Weights of a small GPT-style language model, trained from scratch on English Wikipedia.
Size: 8 layers, 8 heads of 64, vocabulary 12892, 36.3M parameters.
MLP neurons of a small language model. Each row is named by its layer, matrix (down: output weights) and neuron, and shows model dimensions 170-297. Each number is 200 + 40 x the weight over its row's rms, rounded and kept within 0 to 999.
A block is one neuron, or neurons of one layer that tend to fire together. After each block is what it responds to, as a language model described it from the Wikipedia text at the highest values.

L2.down379,264,193,223,283,197,183,197,279,141,214,121,206,190,233,263,172,200,177,163,200,184,160,157,170,241,205,136,122,219,238,204,196,243,201,228,226,197,180,157,216,258,198,164,204,179,219,176,197,158,260,206,141,275,185,239,196,228,243,186,189,242,176,155,240,176,226,231,170,147,162,258,196,210,186,168,143,260,230,182,171,270,224,219,160,213,211,165,213,166,209,198,239,200,188,164,159,152,205,237,148,133,194,187,220,188,150,212,163,212,205,250,262,107,270,245,249,249,172,176,175,201,208,251,241,249,209,153,176
L2.down660,235,171,199,254,255,222,130,182,176,140,268,184,169,161,185,245,139,173,206,180,197,181,229,197,242,200,267,180,129,168,214,265,251,234,230,203,217,251,147,243,244,179,173,201,217,189,138,202,141,228,188,223,246,201,220,250,225,262,206,194,170,290,231,190,153,137,246,167,222,204,182,175,219,164,188,163,227,361,201,276,164,167,160,264,234,227,183,167,183,194,293,169,239,211,230,249,187,200,218,218,155,260,212,200,187,153,176,270,217,132,241,245,200,199,187,138,150,234,154,234,177,197,233,202,239,283,241,233
L2.down684,198,225,165,197,263,179,201,184,197,214,245,214,185,182,196,166,197,190,244,173,187,298,174,178,180,195,187,158,169,235,262,185,162,241,196,182,148,200,152,279,260,218,125,315,286,207,155,244,215,204,200,188,185,153,232,209,161,196,103,163,191,241,214,265,170,112,215,100,296,216,240,171,249,210,147,186,177,238,238,241,265,187,171,183,205,99,232,167,235,203,229,167,139,198,203,170,173,180,236,206,118,193,218,189,162,112,214,169,264,193,217,218,193,197,138,168,193,247,152,243,257,167,223,233,224,242,170,167
L2.down691,191,247,206,248,213,190,238,212,253,241,155,286,182,178,159,153,200,161,355,123,216,225,157,160,255,207,215,217,254,163,286,238,231,217,183,148,172,209,176,260,225,227,179,182,271,155,196,98,240,183,251,210,210,172,303,213,211,180,175,187,191,165,146,205,162,135,273,162,286,153,132,240,152,187,243,207,224,146,246,194,288,171,177,204,227,214,221,195,187,165,190,181,206,240,201,204,213,237,178,198,201,139,164,246,215,230,175,185,257,224,141,258,129,193,161,171,235,245,195,233,225,179,285,170,216,230,187,197
Responds to: Finite verb after subject

L3.down426,187,202,194,260,214,233,192,214,191,197,220,264,158,174,272,180,265,233,233,179,184,222,259,222,198,212,218,171,127,167,208,240,141,251,224,179,180,237,139,154,151,226,241,178,150,177,164,181,103,187,261,183,295,264,162,182,248,130,277,195,189,218,227,195,223,262,206,223,210,206,243,153,144,262,255,216,150,204,233,225,191,295,242,228,283,144,199,272,213,194,233,200,233,217,269,161,147,211,189,84,212,194,179,202,214,241,165,146,205,200,58,157,239,264,188,181,236,199,142,215,236,143,198,164,212,257,175,197
L3.down1096,249,198,276,200,234,224,207,246,165,117,173,208,165,223,173,200,206,218,225,271,195,287,242,206,237,204,193,152,184,230,187,186,146,190,217,165,264,150,191,100,157,276,196,225,213,212,235,198,206,190,232,229,281,153,198,207,191,172,233,242,205,193,174,184,203,216,170,229,238,147,262,227,211,233,250,217,256,180,235,169,167,232,264,183,185,244,248,111,226,210,265,275,137,205,189,236,214,275,183,172,235,223,237,178,167,290,164,216,157,206,118,204,221,181,180,116,190,217,183,160,181,219,130,209,117,177,179,173
Responds to: Before an object phrase

L3.down877,164,199,269,233,167,202,207,195,263,132,120,260,324,197,80,177,233,193,199,157,217,247,192,139,166,234,220,265,182,176,238,198,193,184,192,235,194,175,202,190,280,173,189,241,250,191,241,199,168,172,187,197,177,135,270,152,287,154,235,129,230,170,190,175,227,236,210,233,151,238,194,205,230,178,216,191,229,238,349,204,241,218,256,209,223,213,180,196,183,267,229,162,240,167,200,236,242,156,244,220,210,142,282,207,251,157,229,240,214,256,323,139,218,207,207,228,210,133,253,238,242,237,271,227,177,211,179,190
L3.down1290,278,217,177,201,207,245,212,172,222,245,196,243,214,173,199,189,156,248,217,211,163,210,234,203,232,179,163,221,173,134,174,192,193,165,216,211,136,197,297,245,231,183,245,257,181,153,163,195,168,260,234,181,127,207,196,199,206,154,179,192,212,231,189,206,160,137,194,166,171,222,110,190,245,128,193,150,223,243,231,153,205,285,162,247,135,263,238,209,147,250,279,127,162,180,169,140,275,233,255,177,208,201,235,172,210,162,197,101,206,237,147,181,273,158,156,158,212,225,165,168,262,123,150,233,175,230,216,217
Responds to: Predicate-role linking words

L5.down263,180,168,184,227,129,160,270,173,227,134,213,236,185,243,296,190,197,226,182,255,163,144,242,246,237,227,237,252,161,243,193,242,206,153,310,166,248,144,240,258,194,242,235,148,213,177,231,196,215,244,187,136,233,133,168,234,269,127,197,181,181,184,201,153,242,185,273,229,224,199,225,191,300,123,189,213,234,205,180,192,213,144,194,217,238,214,187,226,201,200,271,180,185,147,177,156,211,181,189,254,217,165,168,204,186,121,187,198,186,179,132,163,235,197,170,134,111,228,180,231,115,162,174,218,127,208,185,246
L5.down351,160,183,191,323,197,163,152,215,139,239,155,227,234,214,127,148,211,231,136,192,240,175,169,270,199,158,239,186,170,276,166,204,171,156,168,203,164,96,229,188,183,201,224,153,120,150,171,205,124,94,173,189,252,180,236,233,170,181,262,251,176,156,201,194,217,251,132,241,138,206,203,156,186,216,222,233,261,235,260,196,214,228,156,170,183,186,179,212,239,206,250,251,208,178,288,236,180,140,177,167,268,176,200,228,186,187,234,265,203,191,233,125,230,199,221,221,224,168,198,196,220,173,224,263,178,121,169,260
L5.down533,249,191,187,218,202,264,90,204,176,240,198,305,148,234,214,264,224,141,175,223,181,246,142,155,184,187,202,187,180,200,246,212,190,156,114,180,212,275,185,195,212,203,184,252,202,189,201,185,209,237,189,217,170,213,203,110,271,197,266,182,183,190,192,212,279,171,219,177,138,186,225,262,223,224,244,220,147,238,187,244,214,161,168,166,220,237,229,169,176,112,235,175,202,172,257,211,231,155,143,149,143,204,176,221,196,236,184,213,99,156,231,137,211,210,204,201,133,207,196,254,218,204,288,171,151,248,212,222
L5.down875,270,191,179,206,202,221,142,254,213,212,232,243,228,256,100,173,180,170,234,221,193,177,245,207,177,153,289,204,273,158,176,158,175,134,258,257,233,189,204,204,185,245,168,292,245,172,274,172,231,207,156,179,212,204,182,239,142,229,149,272,254,196,224,158,202,263,146,220,150,238,184,208,194,188,148,198,190,133,199,248,232,145,188,147,180,176,236,143,217,155,186,207,147,151,350,234,100,185,173,204,218,229,145,189,245,214,154,215,176,178,257,141,187,153,74,156,133,226,222,197,224,254,144,214,195,275,178,213
L5.down1369,171,168,236,170,149,200,200,190,193,136,235,200,212,159,229,249,234,166,177,243,230,219,238,207,265,162,233,216,240,194,262,142,159,183,274,122,207,190,173,203,171,188,214,206,214,246,178,172,112,219,150,285,280,193,225,226,251,189,159,276,206,190,158,266,237,180,152,170,235,175,315,248,132,129,258,186,268,263,165,219,186,193,192,164,203,176,175,195,148,202,110,203,182,179,222,182,192,219,232,203,225,171,240,213,133,173,209,109,138,154,235,135,138,317,183,196,204,188,215,179,230,284,225,200,252,224,218,218
L5.down1881,212,247,228,237,146,237,173,242,183,290,209,186,169,205,195,318,216,185,222,129,175,240,192,191,228,217,186,220,164,194,286,166,211,226,234,179,193,245,251,176,184,183,156,225,227,174,154,190,238,190,190,161,277,175,197,255,226,181,114,97,207,176,185,201,155,223,194,224,122,208,223,209,223,148,273,176,152,168,128,268,261,231,174,162,135,239,217,101,174,162,235,156,219,190,229,250,122,135,210,259,180,231,157,180,197,132,163,195,218,164,237,200,205,146,235,221,168,221,238,181,220,204,215,187,197,181,218,210
L5.down2230,213,263,168,175,185,265,278,166,135,185,208,240,177,208,181,198,202,127,162,301,271,223,247,167,235,165,161,249,302,184,187,192,177,223,130,180,230,221,120,168,266,237,246,158,138,197,207,201,225,173,149,192,211,166,242,243,122,289,102,200,251,193,194,170,169,208,185,274,140,214,168,290,210,184,250,210,206,269,288,238,234,203,198,193,179,293,229,224,228,138,220,230,207,178,195,241,186,144,142,191,119,174,255,157,179,169,268,197,201,168,145,241,203,227,201,212,162,241,234,228,274,136,185,232,163,159,179,157
L5.down2419,237,169,198,207,161,294,206,225,256,163,233,264,159,177,202,218,109,113,240,189,237,216,185,179,194,187,212,190,237,236,186,184,186,159,216,294,233,228,138,205,271,134,174,218,200,191,153,194,174,197,220,192,237,226,260,143,124,229,196,207,257,158,174,221,210,208,242,211,148,275,189,198,281,182,171,228,260,279,192,216,240,160,187,116,186,213,193,180,155,171,165,175,169,222,213,166,193,222,210,168,222,226,217,238,190,237,234,145,159,222,245,149,224,171,169,169,111,214,217,192,205,225,241,137,192,284,157,163
Responds to: Name-completing final pieces

L5.down3,235,129,244,189,232,210,147,179,168,187,127,213,205,188,237,216,235,247,223,200,149,142,207,119,212,206,215,223,228,202,182,248,193,185,183,191,171,288,288,195,203,197,232,210,209,232,283,169,170,165,204,172,176,226,217,156,213,192,138,216,237,209,190,166,203,255,216,248,147,256,145,253,223,228,182,183,147,267,153,199,167,234,191,235,150,207,235,136,266,171,177,204,227,243,207,201,212,258,201,306,102,250,150,195,187,238,204,236,162,164,203,201,190,175,239,246,196,190,165,179,274,171,176,191,249,156,180,228
L5.down253,143,250,150,175,242,190,120,171,217,126,130,331,194,200,257,231,215,204,196,262,176,220,175,124,237,261,244,221,213,178,223,186,346,237,241,225,144,199,225,256,178,122,198,245,186,190,279,186,219,247,130,187,213,243,201,201,189,175,237,209,212,230,194,189,209,197,249,283,181,170,179,237,161,184,174,282,117,299,197,112,227,184,228,239,232,179,163,210,188,211,194,132,226,198,173,149,124,129,240,202,167,161,239,245,168,130,126,142,220,223,225,225,222,149,231,198,198,309,159,192,230,204,190,189,230,203,232,220
L5.down521,191,154,236,212,240,207,252,261,164,249,252,300,239,210,197,216,183,210,215,192,177,178,244,144,256,241,208,164,203,194,200,208,186,230,194,194,189,221,248,140,201,177,140,192,287,249,249,190,222,212,168,244,172,178,253,173,177,203,164,269,229,273,159,255,123,218,162,286,255,133,187,245,286,209,200,188,272,192,223,222,163,232,274,225,168,138,177,224,225,239,131,197,183,201,185,223,255,172,222,128,183,277,151,189,165,183,141,171,230,205,161,153,189,197,251,197,218,213,234,182,221,206,180,173,150,193,195,222
L5.down1554,210,228,144,196,224,213,187,223,178,270,147,132,167,189,83,164,175,264,238,160,269,126,210,227,229,222,207,180,177,198,264,170,246,136,189,222,284,144,208,224,224,203,229,242,210,200,168,230,161,163,219,186,141,198,246,210,306,246,184,161,186,240,219,181,153,188,214,188,245,227,152,145,193,220,182,216,180,208,149,221,230,202,250,139,235,223,251,195,150,166,217,226,196,307,143,93,249,208,222,200,232,178,106,185,230,211,166,241,192,213,205,308,201,167,227,186,196,235,195,231,254,174,179,146,204,173,244,193
L5.down1595,188,170,168,199,146,271,152,168,153,185,312,170,141,183,223,192,196,165,193,242,160,227,192,238,227,207,196,122,151,185,286,238,208,200,284,275,166,240,165,118,250,179,178,190,162,193,190,168,214,188,123,190,224,260,248,166,232,236,180,175,221,142,186,256,170,264,188,266,259,227,213,189,186,235,142,191,188,91,235,282,205,171,172,196,242,206,145,249,222,208,185,155,203,184,208,200,240,215,271,245,243,131,193,135,232,138,175,228,191,178,151,139,192,276,209,193,205,200,249,193,276,208,166,197,168,176,194,264
L5.down2317,227,231,261,228,222,180,194,174,211,163,211,265,147,202,224,284,216,213,235,243,241,120,143,202,283,143,206,224,210,208,283,272,190,205,270,197,175,175,248,183,195,175,142,217,251,149,286,240,193,219,127,167,224,214,192,245,250,134,213,124,200,239,202,192,217,205,281,262,234,124,241,237,213,193,192,182,177,164,184,233,242,125,130,192,190,146,185,209,194,247,227,225,152,175,229,197,163,213,252,189,189,214,190,168,167,224,245,141,201,136,145,146,195,282,180,144,236,84,161,180,270,211,174,206,129,156,199,250
L5.down2401,175,177,251,216,233,185,236,159,163,129,266,266,264,207,114,199,189,196,214,156,208,222,210,218,185,225,127,216,213,250,239,210,129,296,195,202,269,157,183,211,183,221,138,241,251,142,203,249,224,200,214,143,110,180,188,179,205,168,184,240,154,194,139,172,258,235,230,184,212,232,222,253,232,255,183,116,239,265,204,175,219,219,198,246,221,205,180,53,170,200,198,170,172,248,219,214,242,272,263,176,195,190,220,216,209,130,165,118,250,209,213,204,238,138,172,148,189,203,269,201,197,180,176,198,174,176,221,170
L5.down2487,224,219,212,187,268,196,159,240,173,201,232,204,231,135,203,190,206,212,263,161,174,151,182,206,196,211,227,238,275,189,217,168,174,185,259,176,251,257,207,251,222,200,149,231,164,189,243,194,242,188,207,254,176,152,163,215,177,131,136,175,150,288,169,124,192,108,178,240,167,165,185,218,194,213,227,205,227,223,204,218,129,246,159,177,182,177,152,241,198,271,220,259,237,211,172,261,167,133,191,255,297,169,187,166,180,220,299,188,209,147,158,230,171,198,193,226,160,203,262,214,212,225,186,211,210,231,229,225
Responds to: Predicate-opening copulas and comparatives

L2.down152,253,181,143,195,196,192,231,173,165,147,272,168,162,241,195,166,117,211,194,107,249,237,184,201,232,168,171,209,201,151,196,217,169,238,213,242,205,206,223,189,204,202,231,313,87,196,232,224,150,216,276,128,237,152,303,197,107,176,232,209,179,219,279,248,170,235,211,150,234,205,215,205,197,184,226,217,165,214,217,207,233,125,218,172,207,198,157,225,160,192,240,291,195,247,245,137,176,280,136,214,204,246,148,192,221,190,205,235,262,204,141,172,204,209,187,139,189,242,218,229,244,164,241,174,200,140,179,268
L2.down1189,235,237,191,201,220,253,175,270,156,189,226,323,123,207,205,256,194,208,185,159,204,150,235,115,189,179,198,238,219,190,191,198,138,147,290,273,262,241,192,215,223,180,136,253,187,165,219,133,165,200,226,167,205,169,184,122,191,177,171,191,110,221,186,237,170,203,189,182,247,211,220,263,162,193,193,248,214,174,153,204,145,220,201,203,160,179,202,259,238,158,244,264,252,160,199,192,204,236,150,247,231,247,122,140,170,139,173,227,208,153,186,237,201,244,179,150,201,199,223,186,228,188,171,236,189,253,141,175
L2.down1542,267,205,149,185,293,200,147,157,209,163,201,201,288,173,213,217,204,204,192,259,248,218,181,154,153,178,220,170,159,209,134,191,237,213,228,209,271,205,271,212,238,261,210,212,158,167,244,185,167,169,167,155,173,97,197,191,187,132,132,196,146,197,268,223,140,220,139,231,203,207,161,246,196,243,123,195,185,126,155,158,170,141,164,226,202,136,136,189,172,211,244,162,278,188,227,190,208,198,169,255,174,252,217,174,170,190,148,229,157,153,165,222,268,195,197,184,235,166,127,151,288,218,204,270,157,204,216,155
L2.down2183,226,205,254,196,192,178,229,185,194,123,186,202,161,149,211,223,185,119,117,206,196,180,176,198,254,204,267,203,141,176,291,282,177,220,226,260,257,246,204,189,229,149,196,158,157,192,274,101,207,215,169,137,212,152,204,159,192,255,190,217,69,255,197,173,205,157,188,153,258,174,186,157,216,160,208,173,266,166,223,252,254,200,122,175,147,164,124,141,164,209,216,178,253,216,222,182,294,224,222,227,147,129,203,205,171,245,179,239,207,171,145,234,259,167,277,191,137,156,81,204,278,238,131,196,147,243,149,221
Responds to: Surname-ending word pieces

L3.down285,191,168,137,162,113,184,222,267,176,171,212,184,213,276,219,149,240,242,248,299,230,192,220,197,114,107,181,166,178,192,194,222,221,175,209,181,190,167,197,280,212,168,220,230,142,254,218,158,227,162,214,175,216,178,222,155,219,265,173,149,208,248,185,161,143,126,193,165,205,224,223,223,206,173,178,184,197,202,201,134,189,252,231,153,167,189,215,254,151,166,181,170,152,184,228,240,162,170,210,221,106,195,201,187,222,180,220,270,211,121,163,117,187,253,210,209,160,228,214,255,176,204,228,241,159,229,208,177
L3.down1844,194,182,168,166,205,218,207,182,173,204,197,221,148,170,209,222,258,159,175,203,197,181,244,208,226,158,146,213,199,255,205,203,247,249,185,202,252,153,156,196,211,192,193,214,155,236,147,268,185,149,284,143,151,145,261,228,224,212,189,177,163,163,232,121,137,184,177,200,242,215,244,234,190,182,276,164,192,187,193,176,238,170,137,232,212,174,192,214,122,202,195,246,168,321,266,272,214,186,212,254,206,247,203,206,248,249,197,171,227,155,174,216,202,181,221,169,175,181,211,163,223,240,260,173,143,295,142,216
Responds to: Place-name word endings

L2.down336,213,143,237,155,222,178,161,211,293,192,162,139,246,197,228,186,181,205,111,227,235,156,202,211,156,184,248,207,233,195,180,173,196,121,240,66,208,219,224,191,178,194,148,199,238,116,214,144,277,214,172,219,164,252,180,216,175,164,201,231,270,288,198,194,223,240,174,272,163,174,263,96,210,145,276,189,208,224,152,174,192,154,196,184,235,189,228,207,217,145,214,187,234,176,159,193,222,264,211,208,169,190,231,234,218,154,269,169,173,173,288,228,219,225,221,194,158,233,103,104,145,226,219,196,167,218,200,119
L2.down1323,160,212,205,224,217,248,212,142,147,173,175,231,185,177,210,236,157,221,222,225,227,165,227,202,219,230,195,143,148,157,222,166,174,165,252,146,212,211,203,178,246,185,147,184,141,151,212,136,262,212,145,130,204,246,180,178,157,242,126,135,196,242,153,229,173,203,160,186,266,126,177,146,185,174,235,240,174,247,249,269,247,184,242,208,220,255,189,183,216,201,240,196,227,112,192,237,198,247,138,204,202,214,165,230,168,136,183,143,163,211,213,295,252,175,309,189,174,165,188,192,178,166,240,187,225,248,237,185
L2.down1431,265,191,223,164,175,195,233,176,245,167,217,119,248,167,170,261,192,164,198,126,216,242,240,226,229,136,205,248,178,210,201,122,211,224,257,198,222,180,172,199,222,172,162,165,229,132,233,182,226,178,111,182,197,200,228,166,192,173,223,146,174,195,200,196,70,188,225,254,229,129,157,256,194,119,235,178,220,267,172,218,203,149,221,207,213,192,323,174,220,184,277,149,224,197,190,256,100,196,221,202,183,205,137,190,220,185,135,202,219,125,201,221,243,244,133,267,298,192,214,199,178,200,211,240,162,232,212,272
L2.down1850,164,164,188,272,240,252,228,210,253,205,262,184,202,206,136,275,218,169,156,198,173,267,231,204,185,182,206,234,227,131,233,187,148,210,139,218,160,184,130,260,210,267,228,181,211,185,159,170,222,202,154,223,237,136,228,130,209,176,165,123,200,166,188,255,183,195,244,246,286,172,217,233,103,140,241,239,214,136,185,232,220,133,213,193,158,239,278,197,244,147,250,198,180,216,207,209,187,238,129,150,206,260,262,211,183,197,203,234,157,194,145,184,212,191,171,206,200,212,199,154,190,157,206,176,131,253,198,285
Responds to: Word endings and articles